python train.py --num_hidden_layers=12 --hidden_size=512 --num_attention_heads=4 --num_key_value_heads=4 --head_dim=128 --intermediate_size=4096 --vocab_size=8192 --hidden_act="gelu" --norm="layernorm" --norm_place="pre" --norm_eps=1e-05 --positions="rope" --rope_theta=10000.0 --rope_fraction=0.5 --qk_norm=false --attn_scale=0.0884 --bias="all" --tie_word_embeddings=false --parallel_block=true --init="uniform" --init_std_qkv=0.021 --init_std_o=0.0 --init_std_up=0.021 --init_std_down=0.0 --optimizer="adamw" --learning_rate=0.00083 --lr_mult_o=1.04 --beta1=0.95 --beta2=0.98 --lr_head=0.00675 --warmup_steps=294 --schedule="wsd" --decay_fraction=0.533 --decay_shape="linear" --final_lr_fraction=0.0 --batch_tokens=131072 --max_seq_len=1024 --doc_mask=true --train_tokens=897300000 --max_steps=6846 --dataset="wikipedia_en"
MLP neurons of a small language model. Each row is named by its layer, matrix (up: input weights) and neuron, and shows model dimensions 0-169. Each number is 128 + 32 x the weight over its row's rms, rounded and kept within 0 to 255. Numbers have three digits each.
A block is one neuron, or neurons of one layer that tend to fire together. Before each block is what it responds to, as a language model described it from the Wikipedia text at the highest values.

Table separator dashes
L7.up3839:135116216096134104119103095157097130216137081173169161132116143183128116150095116151122165106091139093113097179112125167077126170134088142149100140131136118200124140119085106120088105129113175149109120126120101162134171077170120157136199152134104089141120125081173201129099139135110117091120139135067188102118138131182115111135146133174175157204112176144119135151105104107165064183089069180156149127139096151132093091159075123131097110119127145127140112130142126150162176136064106146170139107122152116140095130

Word-internal subword fragments
L7.up1514:094116156181144129118154101205133127133153170124160121107126132141134147120110161152143171159195126053110124165109077142142121125105149102174154151135128160091127151097171131112145123101109061089122104119096168133148129140146126167136100171122140109185152100100140126121065090084155083134101169102108155168123172057134077153168097106142119114157161115129160176126123132145090160120147086129117094117102058163132093116095131089153138158126150098169090131162122180152059116109145131126142124115097134110084120096

Markdown table separator dashes
L6.up159:170113162167181128149136104205145154132134080168047110157147091187098103082102107145115150114145151139173133133142079119133093126117156149083127149135134162111139128172128115143160118160147177124075099106152122111136096107128138187168086146152131165152073089172137113103076109073127148127143174117121170075131139108100136113044094069130075157199086107126175131162108118141088147123093185128120133112103084122174129125092097072131115170138112095169126157152154144124139129112083074173092162143106129108109097169
L6.up649:086171150164118110146097099102154104140131139133133076125081099157081103123106152119161169080027154122108122104113137147112133115135131182157101071178104131168114166120080141168135093181150123109138104059139122156157095114144085074139114116053112126134161138060107154179124134103158106141137123159117081089073163154148085050153151125125134131200117119126099213106129108165138070170100116120101158118099128134133134130125162075141073140116131110128086088112207041105085121117119104176098148147088180170142122095
L6.up699:148110146110184072093089082084161067102153088165095119157138067118154079135098156120155118122116095118141162138132143105100117102129115137164124122162150166133167187171119116084151072198144152105125103126182136122095083126170175168130071110100173136129126127172125133110091137117137131127140150101103088150122123136049109067104103152138105164155135130137111090077081171137097143175138074108179091088091084175146099121165127109086043129149164144190141085116148126147139062099067141134100150164140124105179102131
L6.up3464:098085102109149123169133085144115154142199109155141090138122168135105132136118112061135057108065155158134119119140072052175130182139164189133069128179065172117183121115153128139138123166127141159099129092087117143143187137150095139148090111100154096114115182152169154109110140112110196082111116141094143123095070114152128081127156093163127183135132160157106162113100110078144164115153155101146073142138091103093155134128100149091136159137117162132173153130153126100121114112115133121117156130083122131186112098

Word-final pieces of status-change verbs
L6.up1034:120123097124093067189061096124177174167107144176167126143131092129194125114115139114164162124149147110108126122097103129159154048067099115157137142087168147089212120178163060143106137152200109132169131155123107149135062129177117121128072097151080138103132139100141156157136140105137147165176195118116102154103188132089196101098072133138156119103185109153091127122178134130100128155091165112073090192090081115113157133120120130159099128177163074185129135141161078123115116147123069168090133173149094170162106124
L6.up1212:040132133079144103089081088087125057149132124155125139155103020144184129087081122094161158174135202135038104140122145166114095118106097150121104090072102146129220172161157157138138192138146127118130136115063111112142144152112166144192112031177193084144084122118090085128134144098168197162115150112160090158079145092052111068167125100133150106115135180172159174142140158154130141133115093132149091103160113121133143144139098141115068074130124139100107084154107177117103087131122137169103149125117127175179132075
L6.up3148:081136114145105079119137078123134145146133202160131066125098105159126129098146169123132203233148107141040152082141130123105146104109126145151143127103131130174152173116123108138102128091140137103113128110148161110134143083109145141181077125098107123115155142176164183156109180111168122118091129147100060117099123120080121103151129132193190121096193153122066177152083152119176172099141156141116098169141118141121095112166156120156107113110152150116180100100154145110122120093121084148085121187151110140077101074
L6.up3936:099157121137171056208099125064180148132149178141161134134112094119124088067138129131181129222092165112103111163118140167085172092113068144122134098126149135188175177104124118127149149149146160127156170115070144069113101105171074102088127130100120138160122126095153130169118127107115146184145185146070127164124158157124134119148152103139145135147149117148110151159161114122107119154131140141078121165106122133127129048169151135143104090148132125117169069133151130157077108147133108145102131158153145130208204092

Hyphens in tables and compounds
L2.up70:135158148195108105119144141100162127129119108103109096161106158151147138118076161102092110151111126080160132096084136126106135165088149167120029094188117138050106170062118156119073111133151136161100138091165151095107070116154123170124071092114149056168139132180105126133115160110178194166083120095144130131158109117156097122082199117146095131158104060128168077128116104152152077100141149141151087128160166126146117121157089066142139167145129166120108150121164156128146100124098132106125146097061165140130145112
L2.up209:095122126164097119071088123103148105086137122116098086142151089094154114074151157138110087144133119131072150062082119103098143083121145156160095146139136156122165125110158087111088128118124162191139185119200146132123128112177102165114150207134111116205116145129151166145108153162086172089100189129070132129160116104140164098125103190061114187138154107128195162154138107102186143119140143123138109129135068111081086147140195127155143067142137154126158153086111103118180124129111147138098148111145118122113042148
L2.up211:154095155085123128134067087139125118133133187142065109137135110116148133102052130116097087115107152101154087150075121132142097151066161137121116128123107184114063161098134116097123138166119139074149087072159118099110139136123140140160123162079114080199132146130139172134080175052110134095085125163106137094123070096158094114089124069141130181213133094135123143133147121149102124099086124187179104111118147162152118092095069125129055141183055190158166131196165110145152122104085103142138161107125140150124094136
L2.up273:188108147180118111124103087067163144116131087183139126110102110106087090073046152068153124133097142105111162135128151126171164138115080177089052085169107184137151108059048144141122193161144130144163117100100111085045134089161100116129155107112164070131067130138116144136137158100142141142107147074132165125127074103176108117198161146080091103132185136152131148155184114139171128210164148119123095138106106068123104159098107121126128142128127152097136132145141170135189128110128133132148117128134188159131156120
L2.up464:183123125168160126133101050161121114139136131110069086136126117119131129108117132076091110128131151083143167099098119168110103129136077136133159141167169133081043162153108098191049146112115138093135117126131128085152126195255141187139096105128146103143128138131104165112071136139132135119117142154069113115135062101161064091166120147151079089154125114090158172171156126148118187082105151081140078130128072133130095116147118105114108081122112109129176124183153121167128114052154115110096147089150124141069098094
L2.up591:100159083136102159101115055168135128128143088134138143133097099167156106091119173064106168129162104081098105116119143119148121125125133154150082102129120179094123170094149155151113149123071118072161146116165118142109164061207112079136157171101087063139092145132120124139127174133128138125110172113106109181143090057186086152159122149076094135124102195099151121146192110122158119112157074118177121101148098178154097166115068138134126120148080201107156132151146118097175174117105138121182120122138172167075089119
L2.up811:147106156175177165126127125152130103086134111162131122108157173155143135098065152107118106080116125133044095144056136118086139140140165129133116107151121165125125149145142106145090209134123133116162099163172087113105113130133137132130107150099126122170092130081116131125083168130171103150112094173103139124123158105155087114162114111080144171191176153057209187145156117122118125145142164122157129136149124179096139125114125088139105119132107140121184066120119121168144169067119137151139162172105114090095118146
L2.up1022:164087083117079075101102111105151123129128161137128146152167125179141129080164193130102129059139143070155139110116104118116135106114130153167091102182118136183134146099113096093099122114062139087129120143151170148120158081147118112158154197104152047235092087115149128139105123106215147118148152157118128151124099080208142099172122151070111177141138122107123099170149193078122107110118107160121109143141140151134075075098114084132104082169103180127199089138193144162198126088102143122099146143134116113128161164
L2.up1170:159142156150141129077130102130107177085136108136108100114128128163143116099099129096076151094112077133094192120062109109079129164105143172101063099197157119148112196047072100104116118134036143103078108151139157148099140104200167203128119127072097076135106085141160095113071201127181141142161095118100137102125039150164116092100130173085118175085152084073192140124162191124105074115134079095180104116173137075165101114131083083024098086212167183134131134119120122146189116121102139121117184110081161121089074121
L2.up1806:131119123171106102175071124137102047121083132155107138103134150145154121083094152084130135114088154082128150143150120188142151118091111177120153123112115148095113124116139123166077151132125180126104120148173086100088116102161067111156208124080149089202150107111204140109144110094143160081126148098086135124153098068172121102116153140131088120156145115139147162128102135102151138147095132119064141145151069154151178118151164135166123055175123093148135125159095146144132130143120146142142146134156143138095105088
L2.up1977:166159152123126168146111087112126125135157126151109143145138089173128120081122137114171158172102111053133108081092108110111144133064123143174097110194135148114146094081088104096106192112077120130142122152124136141103128086133114181144126104105116015161108116132138127143119165104130115113056126118082127117111108081163184109174113146083096123141120083130134078182127091157152120137188107121181085119119121132189094152126158139104065138155155130107150117109151124160197114064164115161136144142128179109124129120
L2.up2009:129150107166155121113131089176130136117165141155110129143127120157146102158090213103119162108091115073117161165122052170165116132103148168162123086140067140087083150090160111153132124152095114128145165098131137154076163093140099166192134213073109094125081120067174146190126166068147125138104173124113100122145065130149090122107150111076116094142145100139173151164130163136099130160119120105154109156132122163154081147129167082123134111117102147105168122099144069086170154130120059133169146142113125159095171095
L2.up2160:165118140157132122106136074149086103145126157136057127161105099102140167044074184119102081125106131133140172137080078077156146153042107152171095148141154135034074171081120115090090199115082128114129169102145105154103112106155089141111161153135073081197105126152117163113119183084140160149065123146083095106139075101143086162135155107111117162153130086170171166165140148086097159098106108154144104127145095099123136129129089096120117122157072163134140133190149100130192092124139129187149171092074129157121081089
L2.up3805:212102121132118196142089073160140132133152136099091090165125106127162147106041198072122130098081132044170150130077106130130124150114147144165127077187113139125093156114161136130073138141087153153140157068156095146120107101152104132105109152095145078179094117121140196115068194080115173138097110113056149154115085103161072135137181111097110108168125114075111145131188135127102131119093101152172120131135071136150062110099164123088109170136093122127136157139162118126178128123112112174118154095147158139106103120
L2.up4009:166123102191117157122133076111138118115137118144075147058090156102147102106104164097097079145135210145102081137068115119117122104183128163084081193130140157109102135114121137152079137112115093150126090143159128079162131135145148115169130168122169101144099159109185128148139178113115158127078067140122181192092103078164111119123146186072123115172127100145229134164163125112112124075125153106162169113133106149095131144135150143117142143180054112131156124151117108125169154111086133083080152149150156143145112180
L2.up4043:117115159132156179093129106147106089105130182161094100115156151087115151171126141147155127120067135099099109184071047139114131129126132143141108144202135125104145168118150110141159185160050088114116090080152168148132127163110087177087068114163159085147065139146189147143130149070115177070098078065120097157137096059158120141171135110104158109165144131142179192131104114107115136140133164131192131116130097136191100131105150093105107113128123155134118133108140086169123089161071091134115177133080166152103093136

Mid-word continuation pieces
L2.up163:155158119141109124203072132138153090114093185150126141067094146127196156142133148148112179059191165169124113110117158145111115119121129112134104122109120153105098139133177142060113097153098120125138107147142066133173104110122192070153141110045075126048149103114097098072145073125149139067101124151081122130164163155131139095130100130124155085120148222124144157091115083135161070121132172098155099106129092140109128105189115107109088135155157125166092073158189131088104081132098121167170133171126121112116096089
L2.up254:178113053072097158156155097123128183117088117163114193094101099168124111107093107070086165122149102046113153111162138121153150097144127148172149125169180154142139159108135086156119137138091112177193102174163030144128114170089164132111161142120138129160127147129167181102091111152161160082108110124143115131103113136128094153150094132145114163064110142110144185089173067152053066119145073121139066142030140155169096125184148158090115131129152096098147173164158105053143180156110141221117131114062155099146123113
L2.up500:150214112140132167126176147176072181132164127089129070135159148150063146140120167128128118101116112111167159136197160101146101145150112140135130093089126091084173022127082138130106106079111147110152065150130146168142098169163070193132109113125048112147181128047144155132123127131127139151156166129157105108174115111119116056157183123113142112129140168179110148145164092123149105129088161119158105151053180128126084136091093150110116158072087095091144135116136080128093115130127116172131170086157140158137110120
L2.up525:131120130160090096128110174168129092090134155092133128130167142183130103121111144162157146125168132160152144120126153123130095169169136185107145140126153099106152102120083144088157107073113170178140076128165255123142079112123199078191082143103157106120094158117088161097143098128130066109148106185133097114135133084108129167140082120144117119106089177107171184092157120185121160089169106117116105137134162116117163169095130130133103149152065134086063120146126131126015139163195097103145122159121131140108098144
L2.up564:135094104130142127134166119152121175130145131127100072157133116063135133097131109193111114082109158159115157185080112095157108142163199135103118111136148122098102171154122088212099132122134077163146088099150165104114121166131105151138098112178158111119143126094171099153142180091160217168092099136111113069118091143150074131111109113122162087077131120100177172117110110122102191111131159067142148134138078120101109172140166161090155145125091097125094129146083124123135108186186100141070162139098093061173102153
L2.up1087:206117165126174195155085161096103120123118187089199078151170140207133090160120128154079142125165102116159152093225128175157126101090140133090133110146143129105138128125093124104156100100115116155138115135146151155073097126209141112134080147103081120100110139104122152121126109155123144143118144116167117088118148073089117119125134114113163121129077128164059095130070098164170146110162114155117134130134174136167151175133125125118165137136028147151104132099110143161094174123140141091120118085157180208149156119
L2.up1251:161120166068122126101121139119071127145092181196137165166151131173128142083142145143113104118127104172181151115128106114111104160073132084130174099163177095148132067156128112135115144133100123148146104103153095166078065104168126087156106147165060144127129099118160201118112089126125167093105135158138145148187114130133111068131084116100158164159140143083100130169166078109157109152121188129140137123046088111130120114063139146098181199080095115105138095117098094146101123131147114125149168130161088153139075150
L2.up1523:108188086148142097173116125126216162110136134161115147095154094209089052115151126166109129130162159189175118116155171121131127168107137152140169097204094154128091048125094083121098147122125096190172131096115070134110117080183101112189112101150175184147166098177130138141129103144140107137125132156126120137119148113137155114151108124120168157159121156085104162107139066102103093090093163075135119164111144110134158114069122171136168176082141105157091112147130130075171100054092133151159158129203156146097125139
L2.up1622:139179095111107115199092162137151111143121085093105132199182138106133118102154100100088108119128117138077110121084119170137097070154113111089191119119139141107078076086087152144143183055135138100197148109054149123073140080174088126154116138138111085164180100140118155168115155146107117179149133142145110069168120096109158099166169143164119103102160133142196162111185112094161162124116184100128114109093191102122019123144073139091172203129112111127129126101113100172108167124192129068138150206093209101111125107
L2.up2184:093088146103056195196135152053148159152153115119171229138160160092122138112112075184082108075140134107134139100082103142187070144128122107095206129149122177143158081177181131138157155165122146176116156092149127165130100047131098108135121102085101128086180110130164106086152094140131100136105083126140160137141077099203134155127134120122121183094108128220141072106157157150142163091167173184115109135066122125142144155161125134091140090126128121134117118174121145154118137153084135125120154118223123113159126127
L2.up2389:166169136134142136042143114118137105160056104080136109189151154122082099154173115109154093138114126110166150117171106034128126212184129148165186116175161098140126095126118118174151126125122119163130112119135086094179097152083146110106127128103213165176143124125099141138122142150168135142135146148119141107134135102174135192125201150089075103097151133150130131146109153195157043126120074149134130105137231163122076153131114150154143129152066112062222148085161146088071142017121155142141163114171119155142140102
L2.up2424:180120113122180127174046120129228142130105160152141221104101169122066117129126120159065069100188132101179099130186138111160108156096134178160194097205130130100096106093133148196121123112158146194155123125128103163162109110139139116119104145201146100127146101109136167135128055130131128145121130132121121136149176106144144071158093119114157156147131211086089135131205053104111069143156145114129122086120213107099127111146084117114187125151109110197136092109137162099066093144085129142139172153163115119149135094
L2.up3349:147174055141138122069126111161107137111069133116141089151164124102132109127135098107127153148181074137091128088131080146130088044137140117098170124119213127105121119066162114146124088078153156166156055116105155029184110163128136097132123134150150184158147134169058135102123101143203076118122123124093072134103162111152096159086071152105115121142110184046083156109104092174113123111105120155123143144137130112131105102189139105157138113084074167183166133077088126124066141088157120133118111153104088108119139161
L2.up3362:172153049134153096149139139145170157145111171184153147128154195164168170088135167138096083130163149174182115143146143077099121058111135126197167139113162131136099086155193160105151104144099066141113127117157103123146084120158096116133109105119131131125167085101139156158104150091173152161125095123117165143145145126131097081191180131113154117125160125129150194124112052091163005118132176125142193116063096146110098122112089157083137214092159129123123126160143145095087121085122125162129152080159061145176102090
L2.up3521:205187164082082141129124158142143141130132134162090150157093138117174118110105100100070129094186147129131124112092150100107141043162157108167150099084140170110156123105136158146091137097138152143154072161167161206152164110126080160079153140109074148105162119085142128117091119129143113107125085113068119118092164138083122038183078127157139195139153141128114156165126096108089092145162148105130114074115112117147125094124144099068202177154103113143129141105129158090113108167157104227109142167096171108131164115
L2.up4052:132078098117132160135107204111094147147102111145233186170115137180043148091126098185060069092187140187119109165103159128154095106078142105108166115164140139131123103122160079110125126106129114173043069039121170161085110130174117121188060125148179115135130135137117186150151131164129127147119198118169176170128127087132151095096131116122143148187072105126113144191105121166157148148136119150141123195135132132128143175093106141089193073062102097146089125173135132089048111092149108128148137101146083163160098109